Weights of a small transformer language model.
Size: 14 layers, 4 heads of 64 (2 for keys and values), MLP 704 SwiGLU, vocabulary 3317, 12M parameters.
Architecture: RMSNorm before each block, rotary positions, no biases in attention or MLP, untied embeddings.
MLP neurons of a small language model. Each row is named by its layer, matrix (down: output weights) and neuron, and shows model dimensions 128-255. Each number is 128 + 32 x the weight over its row's rms, rounded and kept within 0 to 255. Numbers have three digits each. A neuron's up and down rows have the sign that makes its largest values positive.
A block is one neuron, or neurons of one layer that tend to fire together. After each block is what it responds to, as a language model described it from the Wikipedia text at the highest values.

L3.down35:081134128106153112101133123191152162144132152098138149107089050129086129161094187144138128159144168089136167157167123107145145105100170177133189141090188122187147151105172147125149089166118126137104109128094113121126143144098082080084144066057128115176055135140130144116142176115093167143121101075116145091122130113134142164142142088154138121168076178201089106103124134100129091150105
L3.down40:104163147109120159135103125155150121131087189131138108082104072176136146172103152158168110115057124113100060167086109095148137138208080149140102169115164119170092178102124151111148161078158081080130146100124116087150060129114051137152126058149128161126094150111112128182126058138199085157098111130044149169134067137088143163105169107155140176061146061105111191157106128162148133136066
L3.down78:098133110193219076113147118104104138153043071157064131144143097139142173096121094187139181123158074138109169097175125118164150174129076115176162151115175112128075170145147109152160146074062119090178113112143108161156195115127166162123121131118131124117123143154168128177151121133148101161122149152161093126150156165143156126181078129112210174116126107102154135107141127126182146099087
L3.down94:156131161065142144139105099116116103128109103133090127126091147058108120210092152145095151085090106162105127165098152112123146132174086153118174104100146139135087176135122084126100135139082173121110211175211138131130103137163079141123136065082174125111147094113075104111116187113209164153140110123153094131113166078170131106153135145144106130027170168073103108104091100097148157087109
L3.down110:124145114196132141149127107199174133163112087102124169132079118118145137093130142139132112180130100098155112150154086166137128114073142199121119115187120191181139063136110109141118043175135162183112165117082133115117144149145088179127096144164115111187134171161140148118137118204104135096100069075139143097137145140169129113099089082127169081178111137167115137138120080152046135113151
L3.down385:151138128115152083132136159140129146175109098136180107162115134120134160116183192140173170162111099134130169099139088106107105129134177122086076161101154143100116132142099170068164148112088117139080100132144098182070140126188102081137148134137131133162094143089087083077213119139166077115197134141090185157096129154183141126169153139150072050089124097174158170105181151129146095133117
L3.down404:174109096136059109192121147113116115105107109135121144161103121099126114104124058149153159107108094085142173099160133149191123195102151183106071120165147152091105131070104121114124169161167164147159146142158118088123132141113147107109145094135073143119108157113143110092107142135162166128118118104198106147207100104118165092207073154141135201000099111152132139108138085123108105118210
L3.down584:145109159169077097126181159149136080101076113099122128115090126167101150147185175136162082117154083090120126129146148114164169140163200114174157069121072117092171074164145147119113165125090089092147155087087125116115110167132073081145159142144101112119112130101130156122067126110046099085134125168142132138140118153107103124144121118130186126255062132118173095206074134176144121133153
Description: Mid-word "sc" fragments

L3.down137:143111149160116175067165101090130143144112135153159159137136125123101096168156138044135102151127122132075151178176132195172154109094107144128108158148160131136148115129117087167095151175063084116136102110114085120117062130146138093142167105129109097111143169141115121126096140096014170153163109138128151166127146144145175109135094151146148069255118143139110145128080170150141125145068
L3.down167:137144065155141137154118166129094097092104153144088189147135122157122154113118135143133171193164056121124101138119126067100124128104221156169117120140074166100076116103148136131150067120091136118110094123151140126158162157159149205137100140093093169169190146149135105101100145109197096146171126167125151148155126140130098139163218136096175159042170160196123078134194097152070126107147
L3.down233:109113166067073159086092110153141101142122139130168150116095128149126135117053118152158096117142165159188105177115104188136120188106155172079115099144097078169076131130093083066103179165152164151197139042139125091151100124142097093119141160176129099099129074113140148153180149143124067098087110113165082142108162118136091130097191153101067115066092147066129169161112096162171182087077
L3.down245:108087095122119201135095110177107107152047213113169100148131086103114133137134110200167133139176145109132147136115097119110141095141138116149089127090078127162112102128101116150165185095127084085118161124125056121125077176127130103086171162198105111148136109126148102119119109130164117157153165051182106091096181137083136102105129126121166166134133146130095180124106137113165154168144
L3.down353:070105111157066151123161097160088133114104107123160175126161131106132104117145151058134115091097141151118126151167120204166126132154100110150128125122124128152146131070119109120143169134040185139115152106108095186084114149132121072072146094120104132151154149135173117167116138087134152176152169121113169142161133158163133121129093115137122071072144160095154139147062194115111130163109
L3.down371:136091136143187128155087141112084153084103097140136166099140141116106178158142115107156096143157187145179108116097116099157123134185099092143155155111114113166144110142165137159135104123183132144187166117123113097135110144085135164141114163078136157122100122108119135112126074122195133135158046099172122164184136140120158086093128144098114172136135136121169119124120158116139083151115
L3.down547:116147092093111103119145163161091136103146117099131133191115126172100115119113100126137115091102122119105197136101142184188180132124133134145174144071121078126090112130123084104128185163179128143212121112110144057185129080172112121143071115132135110129114112119128133152083095138128129117150150152135131138133123156151094137132138141154159123186110109100107056111115099082110163066134
L3.down640:191109121151166185107136136105095129141102122086099160141075106097149117110114100137141061148112141120115113179160068070137130134132116043128071094118037136051139112096125105089114159097126147100105102113134136104107094103124129145116155109078078123133083139129080176111154140088226128074139135062112066137128183108104167094140114146107163142004104090077150152162107109132165107183183
Description: Mid-word joining pieces

L4.down80:171113145093127064189099076159143117142165121163141166136103145155141105138175156142177148130139111094122144141125079131119078133113166135128172128112136114126156107100131108121160154077138181159161150107060155166107156081110129090080129178134114095132145131170155149070134163141222149156121129166176141158150066094044195124179116123189154161119131136121111094147252182113159138133136
Description: Late table-cell separators

L6.down77:117115141170130169130115176158134143159166100135118068190162149107082162124101129174142147080110129148129132172092170070105162158137110107122089144046155098120077163165141137097158113074176115117191110140109082081131111142177141161101131098170144036171127153168121130121090141109156055116158175131134128128134136126097171071176089163132171154000052086150124151106128059185104082186138
L6.down308:143072110182171082094084160120133139076109101108142115169094121119094103143083128208111066125130162136146043149074147128134158092151146109113123088160098131112111156192146104164154143133099127083085086079140180136164106155195130105174132138146111137148124126111159136094185205174154069124073071101159114113174116111125138118111152152153191077077109094077130130077096111104107131167155
L6.down324:129152096187114100150129149158130192152106140072115044109100160099114143191182178120175179113096170116165139175154092106153135142173089100199140097185136169093137096110093173107104135134097080185169101136126129176120058138118196116108103129122090143140128107083152152164086127128172158120167172147159086105088118142173115178137149128180139169102094102141128105089206091124128137127144
L6.down339:136083200135144111124127130201116116141148120162106165191115141160117132125125109147029110139149144116087142158098121134159101146155130164134131142151175092095205120190075098126155129179081081112116141071123143102148195190131051127129118169153075105064118132181131118112082088192041110188140104163159102102167067105159081106119114089123157120164124149154116159123155104140165102167151
L6.down389:139159108212102136136128167191125182076088128073104066116078188126153175205193079070075098133137124111106137115154117119126137175122085099179162144125062185094201107162155135199118075134127103188130154115117118112128125095127145107142143127138087211138147148088160104123156130123148124124161144157102149115112107128109157091132087136107098139087102170210197090127154124100133176098132
L6.down406:134134111110070118161144128043119161132163140134091114152121146151121144127098099115133099144125128114122145087176093082051139151134172147079137094122170149087155102079130185076149185154132121104176063087154111118187160150122094114089109162125081119160102135104106140156123133137052093146143156164172188084124121104140110181114080137134144119140080083156157145149201183114165192125148
L6.down492:143097092216097072093107106113131175128087143123139160178134123108092159132176132169127137129137102119149086144140130083114134138110084057148086118088148096086105080131080153148121091089121141155101053130086078142171103110084153117137114186109100124136119144118105140162106107132180136126151150169086142153179122105161153118060079131164099185016119123136134139146164131154076180104148
L6.down597:074153177118229131101111058110145132133111152154119108188111108163143114122082124148115122155073184144114123148102183117151071123177158076165149093135138123089104134116121154142100063119137162086125121146127148119101118181088099163129172173058109132142093145160157181107129134099095157164172112118151143111107083077133114162129161183127130142163103160152144128117172107140154122061086
Description: Place-name endings, taxonomic family

L4.down666:113162138195140115104098162140121114154134129149165135138102123134111057086118173155182119195100159153115063141122102110182145070083098078138126103186151103114093175126089112092153096091066124201179089131126083182126194141099130088144140160084129121109154142149107126198150141125232117087180153129128135123142124102082098086161157117143089159035086100139163155131145132116125144045143
Description: Word-completing subword pieces

L3.down3:068116131109200179139115147141122114138074156121135189090139105101092144125155136176148130178119107157125075092168159133160173111047148124125077136098134157109080151164123114207095108126064150172119152110096145133109118108140139148167141140096038099111114145146103138109152083108189170155105122139148158104185109114079093169192119129123067112013202140114114099171168122093089146083134
L3.down118:175149100110140081184081157169119102087112131091096077082096082115163147148088060121093109117143120132155089159084139150159118172102165187130100110116082138140123112132098157125082151093091173124140087138078128121091102123088141125188159098160147156080083087147094139108135101100135149141128122084136129138135097139153094071094116167181110113106116124074060047127185111135128238165160
L3.down285:124132178107108141089113122146060154128075152131217137215153082098105078144100090146188134092167161109131126111139142142148113203105095070118170140111127154143144050126105111104099165125167170143150120093162127126133089112153126188118111135144127178169113128132152087126131187171082157092099108188109113141137140154096137142097155154075065049081105086131108137116099170136123171097102
L3.down425:109111151175142130061134180150153185081163090133121202108091141067111202114129161176096133127115120141203167183174162140173156090104132112112112153156131123171178141113140168168142074152133174104135114060138128086183150069204130091141160108140141119091142161182199111136132117144136099158157128120163157140140110109095153156116115178144139128095105195123195115169139149103137179200069
L3.down487:184146117136128093151079197167108111154196150107127152103145115077073082094114177176157151059142135143181158122146096179142148173101124117142087151169133115121122091112118095093176132073116110129153093132129141113176143110112120113038227112113127142051151135158116084076127124150189117122125167130112147133152118116072172124121106119063138076077166116091108136157105097174096138149155
L3.down522:107109131112112144120087175085140149132144109130101093111159161172129181172114138096184117180164099133146151155180161090159104155150085136138167120167148122157109136140106176112160134162136107123149112071107175099158196087090122136091117157135091122091126090136106164175115073110113187136141080100090148139164153079112214190157114224157125170158109129135124051143119104086145115118111
L3.down664:150182130092230094102098139153129116133103089133067130140115180105151156107095165105176151140081154136089114115081069163164112111115118116150119134097096160123130147116137157104108119191121113114057119141146162115087181111106116104138135149055174058156142038107150169088115138136177130118181203136155165135103158121120188135174114154180081185081098149141152140107172108131076132169093
L3.down701:123086123113172164095119129125162139132142117105154106153078160123111114139135169111122148096093176092072116084075165104145122119078130128135114159106121104121154127134131138113097139156100120053087099140056101136149181136134152135159046115082116130117144097184188105136182167118173123147147090193161199160104129142067158092181138139036061137096117105132088179160160169129111110099140
Description: Superlative "most" plus word-pieces

L6.down57:139077157185099121197124115130131141083026165128140124118116144116170122112129066216106117154103132154122159138199124091102135099121172088139134129156134096121159098098107135167143140107154196094124133098143148131148139166107113127171134106111117080169137123132151148119199136138219138051145124156136138116127149149168116116156123126107090113023150163192116068145127129144139144150137
L6.down139:109187134156086145152099103200141164139070138142132134135167162089129154112140144193106129149127141115089146093100159105093142138160132209152108166124151105104099116111112131106114166170056148194085160110137129134072123111143143054126080148121146123108165097130076113108171156097129083130101167122150201166177144148153140134144108117134189146083106123119098126123141107104105111087192
L6.down311:115113122200146127152135149119140066118078149086189156092133103155078118079150179158164115086149158092140109090083145123124111115145153102158123116190085143129092115099129080094116132153148163082180177132146213117186091126137128163126092106115122093176141139173150079088182127113126101130128079143133129092138117110116128147113135122097127176133092108188146121167153160138101125077166
L6.down376:125118091160127135112128135064089156171131150114106146121099143087110123145120114154176085177162131168167148143158142103128147132137156131113153160073143141065146127084141110086124120129106177167145066087112119111147120167124089165111163135128034184141145078135106144132122125140198160091182185160167091119138058118177156134092139125131068151023115114115083180168147128150153152102132
L6.down520:142106121204193152106133127145177087149095100107164160108127147095139124110099139101141115103123171070167074197133196088132129164121109143139165134146095133127177083120173110093140118113162140115092132119138075127183168105151102133189142154139107122171118113163126080112197146204142132068122052121145107133114110103110133141136139146149149202180077100101101133068101188133073133186199
L6.down556:162127156104161151152155205149126173169158113120171158093095150164077135121146167131120185128161116088127149112163101124148160120115107110108144078151105095112169122142117159060110090109092165166096110138135094159127163132087104163121052151074085144192169157153145057137184118151187141098144075083148035178120140157139086094144156165154155110024148096084105166205138132124142150104151
L6.down613:179155132196099114131145082125168143132166119178175118136176143183097081125145147152159141100145140127161097141114132107109085091082193115099061058095115100067086170108232109124115109085115112108108164103142106088126102107098157168156086148124098099141114129127132114054185159140129148140151130200160117133104092107086142120114129099133100141140152096130106090153113162136119141109122
L6.down680:103112139185191137157154194161121172132083137156095162059109210113056108087200109161202084102144155163154069135142150153112099125129142153191121123105147122127143138127104118116094085145134161149158109143081136099154102129069200135129083172149084174140152117090055117115155133156129163081191109113121041146165120089128175148087125144141062164198138096098117110156152071102143188102190
Description: Mid-word nationality/place fragments

L4.down606:150122130110088141123144148150085164115113141169160104143103140107156176113107148117206131106170119084113134121090164084123087175177165116105170064132155099091102183112142139104099145127106140133159151234134066148126185161076103136066132076111076134112142085129123122192075133144101192181093149167179121104071160136083119133111093135124121136143109063108104098095062154177113120167155
Description: Early word-piece vowel syllables

L4.down166:122151144129100157141116114099168111130109109168164112087166112104123124164102103148179099119128150112167076115148119090161092136190099167167118115152151122114139160146101133138142133114154186135117157135061145134188055090158163135117151148129136197147090066135129152139158119155197176149099070180093133091074112144134094109076053127107151154137085074080086118155116133089108207158169
Description: Split-word continuation pieces

L4.down106:144080103100131124103077109124145106126153143098093134138134147147119103099129103094157106112143167178163160122124154098098119206058146137155095137095205171163159136131141168155135160128141126120111124094125117095144116083113118120151153117129126128166081181124099165093138082172182111138132138131185070149199133109126135160186172102110122122139138129135075114087131063168158137095169
Description: Word-final pieces of country names

L6.down7:161166123124117174143100113123190138146071156133122116093108121115107057140167134094174109121103131139150172111207091094129141147147121117117129187113118127168116025090126112167141111093138156150109126154105121138119189129177082110123170136086132189077111167142115158049124124161151132098167208155118104127103146089194094121143135141082143148130090123116144067097176130131150154120107
L6.down41:129168155143173114174183091139147086065077140146067118141154175121142158116113125149112107124137185155116147123189061109143173105061091164156122117147140138126132138083215104088168143118132174130206115130055137124109091119161130143127138098114165120091151117144123108139227059122110132135189138144112155111141170122177146123118172086145105144096129127105159175109133103107044137106110
L6.down186:128137098146100134129128146168073147078134205101220124121131176123151101148145122151137168159105100096088113178117129151163156137133137123104114133094074195142092119086073131049140141154132138113101112128108136148112050091139184157144169144082146116077128059101153129176171191119203158138129148154037129125092155169138140137143160179154111150072119098130144119132195123136168149129187
L6.down272:114128167149112132071142148125107069157186117127096171097131121184123167133131134102092105085153120082151130136106100117110155136111067149104161157034081164143154177134145074182148113168146160065136095159152105107107167133158084097147132101090125157143153082100120131166114119130087147113104110131085105143094146095158147142144151156153083144180137207102083121151105114156169158137142
L6.down580:111109148157132181138166141128125035133066132126151122152108116147158147093091102152105137159144175150152117099103177171119159145148137097083161116131139155105108170126118116133151132142106080137200170195167089100126089135143084088096154114156137110180165121134129157119142121098108120152150087117106178081113174110192132070086149146149119138170155154167172061098150104127087128108074
L6.down640:103137173077085144187176128146185108156064134107160098138146159156101219124147105182128134101139109153130185158105058086112152103134157069129065135152127092131072143150130145128165124105150076114126123122141176146133135097103104141096104176193147118145132118139188096088150117164215148122111155132114122126067113110104140133146131083108076121098102084138129123148120083178042121138101
L6.down646:165099108160132127135107096148069158123154097185158195143141143069108176084088190044176109125079125155131158109165171089164129158153096091162100124100141189079160107150087164143130145127152117068187133055192091115188101121151149175097113122128081125155101134124090096083153113134134161140177072159129127174098083082170104133172109128168170089090182103159130146078152128131147103147139
L6.down667:147078141207184108101088197106163100177125168132094110162075169155153154126125077155124160076092147141194079142134195122096138125142130081084111159115153101117140098089166127123167130185165151150124151129156102164111149102117116160110095125156109169138071096089097113129115073105163112130142091134150129089139122147152124164156149085139102179060107173143169115129167135165147103099164
Description: Predictable word continuations

L3.down126:107131087168130106137134153113059114120095105086123126164150090108113128148192198072149144103075162133165139179097152093123122146120172095140116117129167142113156148126121127074156155076145154100089146153106136123055097111154091117109147088133107135068141106155182090119102088120108165090087110115167115129158083180119179178128151125175108115123103147170156151106119137129114170167143
L3.down220:135129157107123099133110118097168114157196140099175087100134093161136144141132096107114100154174138126100134180083133120133039127123165174148145146168148189065110109146157123139136116130128130148173136098133167141100112164140080081132146166083096140150123179181133099085085181168109121129157152084153129099128138124149080125134116084173087149159074127153168142160166093143187162154105
L3.down374:140078118121141144155090092153099142107160182141077112176148110111060117124158164157156108159149068148150097115056088135167214153124119055153049122170167123110109160156143148150075145081149166173162164113145119110107127135166080165171110153121117091082145096157132110114111153098212087120204147152130137133146103135151186106104126155144122143027152125103095162107143098113110125089142
L3.down384:174167121152138144106078165134095107169086115157083148166182144127073100125149127228140163162138147178132087113134108124119188122092098138161119104121158119115107153100181127133127105138162156136149131137155153190207141148131109152146105106119131119075144122139143104138158161129241156136197159143163115145045163102082134165126135160120086095022149083062069162158111144115144127099143
L3.down424:151132072132176164123042113124131157127105155147166088146085178136129149153124159133122113170098119164103109125112142163188113149121165211138117174107133100089103156154157101138155111158131106084118097136139075137064140105129175135089106089118135133092118138173173100145134059079150183159045116089116079140157158139118166130144119132127063131114181169183132156127134125146112093134132
L3.down433:194181147139130119094085142129150117095075110131114151100106193118095132131121129129142162170149172133118079128133116055111167124166127102171134081130144213171135151108169115119176062121153110139112169131102138127168169162087184125191151104140117135126128101110141091108139240156203123167081107150135150190110132196126096203154134192141063157071136147098091172144085107127079142153048
L3.down441:113086151121167164150129093138123172148079128088124093060123087119154122129110112139112103108110120150137085150135046120160110141157150078143083126127121155196153145110142085090098091105142119124175129118110094123164220100142166126149101106149139163102104112078112169170128160103137164165139130102133120173158151135111171136134102102144188089173107179209144163110138135121174128123140
L3.down591:128161127140184144097145180142104110125162113125086081161117143090132140151118135063089173178126109141135122064184104090125088136129192098132105151142129169142055091074092142175099115116124085211135113073180131119087151101140136138141101144120186143098135084094084134145109136135148148150130108132098092125113113108175110140157145083166167078047102160121165090179196115056117146113104
Description: Mid-word pieces in place names

L6.down88:111203084084195105120112126123160130051071098086107123174129164136101136103183176121167175155113104135168146100106098081108117118096117159075067122144081121105132114082139121128109184099143125162085161144059162076120094114121109128110153143111104122152100104172082092141148149121118149111099167106131167141132189113144146084126136100111114172130099133087165116070160159087128135148105
L6.down147:167079142143125149135129113155107170147125093125088140126113120126147138130152131106167101109157133160145141115142089132106147199137155172125145160121133165118140149079155128167152120131082142161160131120120109149120066134087156096136186047181091157146174085107141170109106172140142110105166179067104138189145162086137100108171137142074147165079085081137076123094104148067147138201085
L6.down219:170063121112009149140138129153149114081195144086117150113120133085118179192128135108152135177072092136151125138112084166126064152086124147088136166154125108060157121120084109126111086132123128165118103114102118131029156090170125132116124126113116177136104041102163192134182116153139157118024128184107152139141101092181170132136168144112163108090105155189135168115075084109067159159143
L6.down230:087135108105164150145168095147169110165100151163136107124160118108106136167170154102107189124086136138129131161060120169162165149059111115176137140132145166128163144123114130125142130116142195121129098014106106158085086144214110140120108107090134117074080185115100109148105112110184144086162148133119121139150068135093144051090136112114151135040123096119123110105168176161111154095072
L6.down448:158134185212100181122166119107076152150137146174080184111132132172148105117085113140098145079144129113100074039115117127131159139085075127166159121124155102149089092096153115124101105185110160099110099095133086141115098094138098158102095131127128126126137105154192145155088117085124121098110112118127109112160095153150094107096088088144124156158161151140131075100131100163178204070108
L6.down530:207135164108131130123140157097126171107097149129170088172124171128134115165030169169131094187153156129151067077107130111122150117107178174164123136128106089119172176183133160095118097122108077133140131146087093072091140142093103174150183115065144108183081131137112189185107134142181115115104098174110175125124100114139098116136105086114106117166137114126108078064080113147123125067096
L6.down563:176093125134122114182139165061123116176142110118149149088129126151138126142142150121097112174144119119124128123097146072086106149146180088126185120145128110111099118110105192139079142207089155111066071129199108072132175129104123111132149149142105106145113138171074142114118128113099083188146109120116087111132170120090107103079175136211143197110135119105119110204112127095156081116154
L6.down629:136157107126187139199099127081062139118156099120079100154211191080073150117129172110190148127098101155174141097067130101082104164200104118061075172091083196155097134163088128110108139126147146103139092087122121100159113084086158112151127153153072051092162154107131130122097147119134168124162157107097137066135119141145165092164064140156146164087080154102127097068146160138084137116099
Description: Mid-word vowel-consonant pieces

L6.down28:120162169182054110212141175061143164151164126137162097141120122121174184141140196161182112151115141150138106126158145168138122163144144121136096131198128109109115130121128078129106110091083121181136149088092101118142158056152108121202139131157125153139142129122153086121123099097139111145089135154117078148093012125142111127182158145083101101140182175152146106157127107168072191073115
L6.down135:115084071071135128139130168116134104161163194090147147101111162131129102149112107118108138138084091105125141190111150118127089163183106175093201137106137195087092163052119137133109028155112099156095122146093158142127146131139102097158121095131102121120091110098101178124111123101188143128093164096147129082174060167131080119111163088157133240141190112111146187130097127132081130156109
L6.down156:138181157120128048136137093158168148147144125113119059105104154145086106141108135112203183096074128111129122169148179133099133100126127162160112131167146099151150127147092090127144064128147112057055112119095122130141083109116192103146156123144117137162084138201116143109086160171087112124194143102161124139080123090190134144034119148148165113143155093051155109108172126201134217096149
L6.down179:129132167138189126146104165110106148107105146161134093098080157114118099105067124161179112203101135153085213172091151125040109134071121100124172096102127187138146196070135083130066107066097140128145148179104077140159161170103092121171197143063151108164114159114151078106123112131104125148130092131185149159099179079129128097110122110073102125152103105125147126102100140106085075104102
L6.down297:147138141068119126168113149148174145150090111076104105125120116130140161140143156164128141178123169135158122149138149076081103106123195108124130142163108122151153077118127143133121135128116101128098161091172144157145111150143100106120146097068147134105107052140100150158138152113144177120130082168144058149090191126078093163122054120184098107000143153155151104133165120076126061134113
L6.down488:148118128163119105113119087165126121125185148139115150115132127138114112042113116116071104143151129106149104084132119096169123114100130141084102175031067061168082096108142107184146172117096102138138126088161136157147125068169067119111135156126137106090076114131149186184102136021157132171164152109109176150142111095093183096091169125130146134136149139114145134126138142090092125148102
L6.down506:157140058120146143220157082124127106163133169120165117205196144147090091140144115119140159101100099160167129148121108138121123123145156132169123131103097102120136058141138063116138138135146113142101145167100144090101152181141086098120103158149137126108090102147114148078116127141169113056155061124115130175092069151171112068093129147114079120136044093085121096108148134125138172104149
L6.down627:131075154158104051059111192153139100143084093122134151146031140110098191169114097130148122174162174138103112148124138158117100108121095178132144143132084110135104156179157087126145109137128078121160157105092161060082154088139133071121168081089173097211151089115153148104141206134164180128096118147081087147167150148057094102140146138173157169065077085134150132163154140138136076171153
Description: Mid-word subword fragments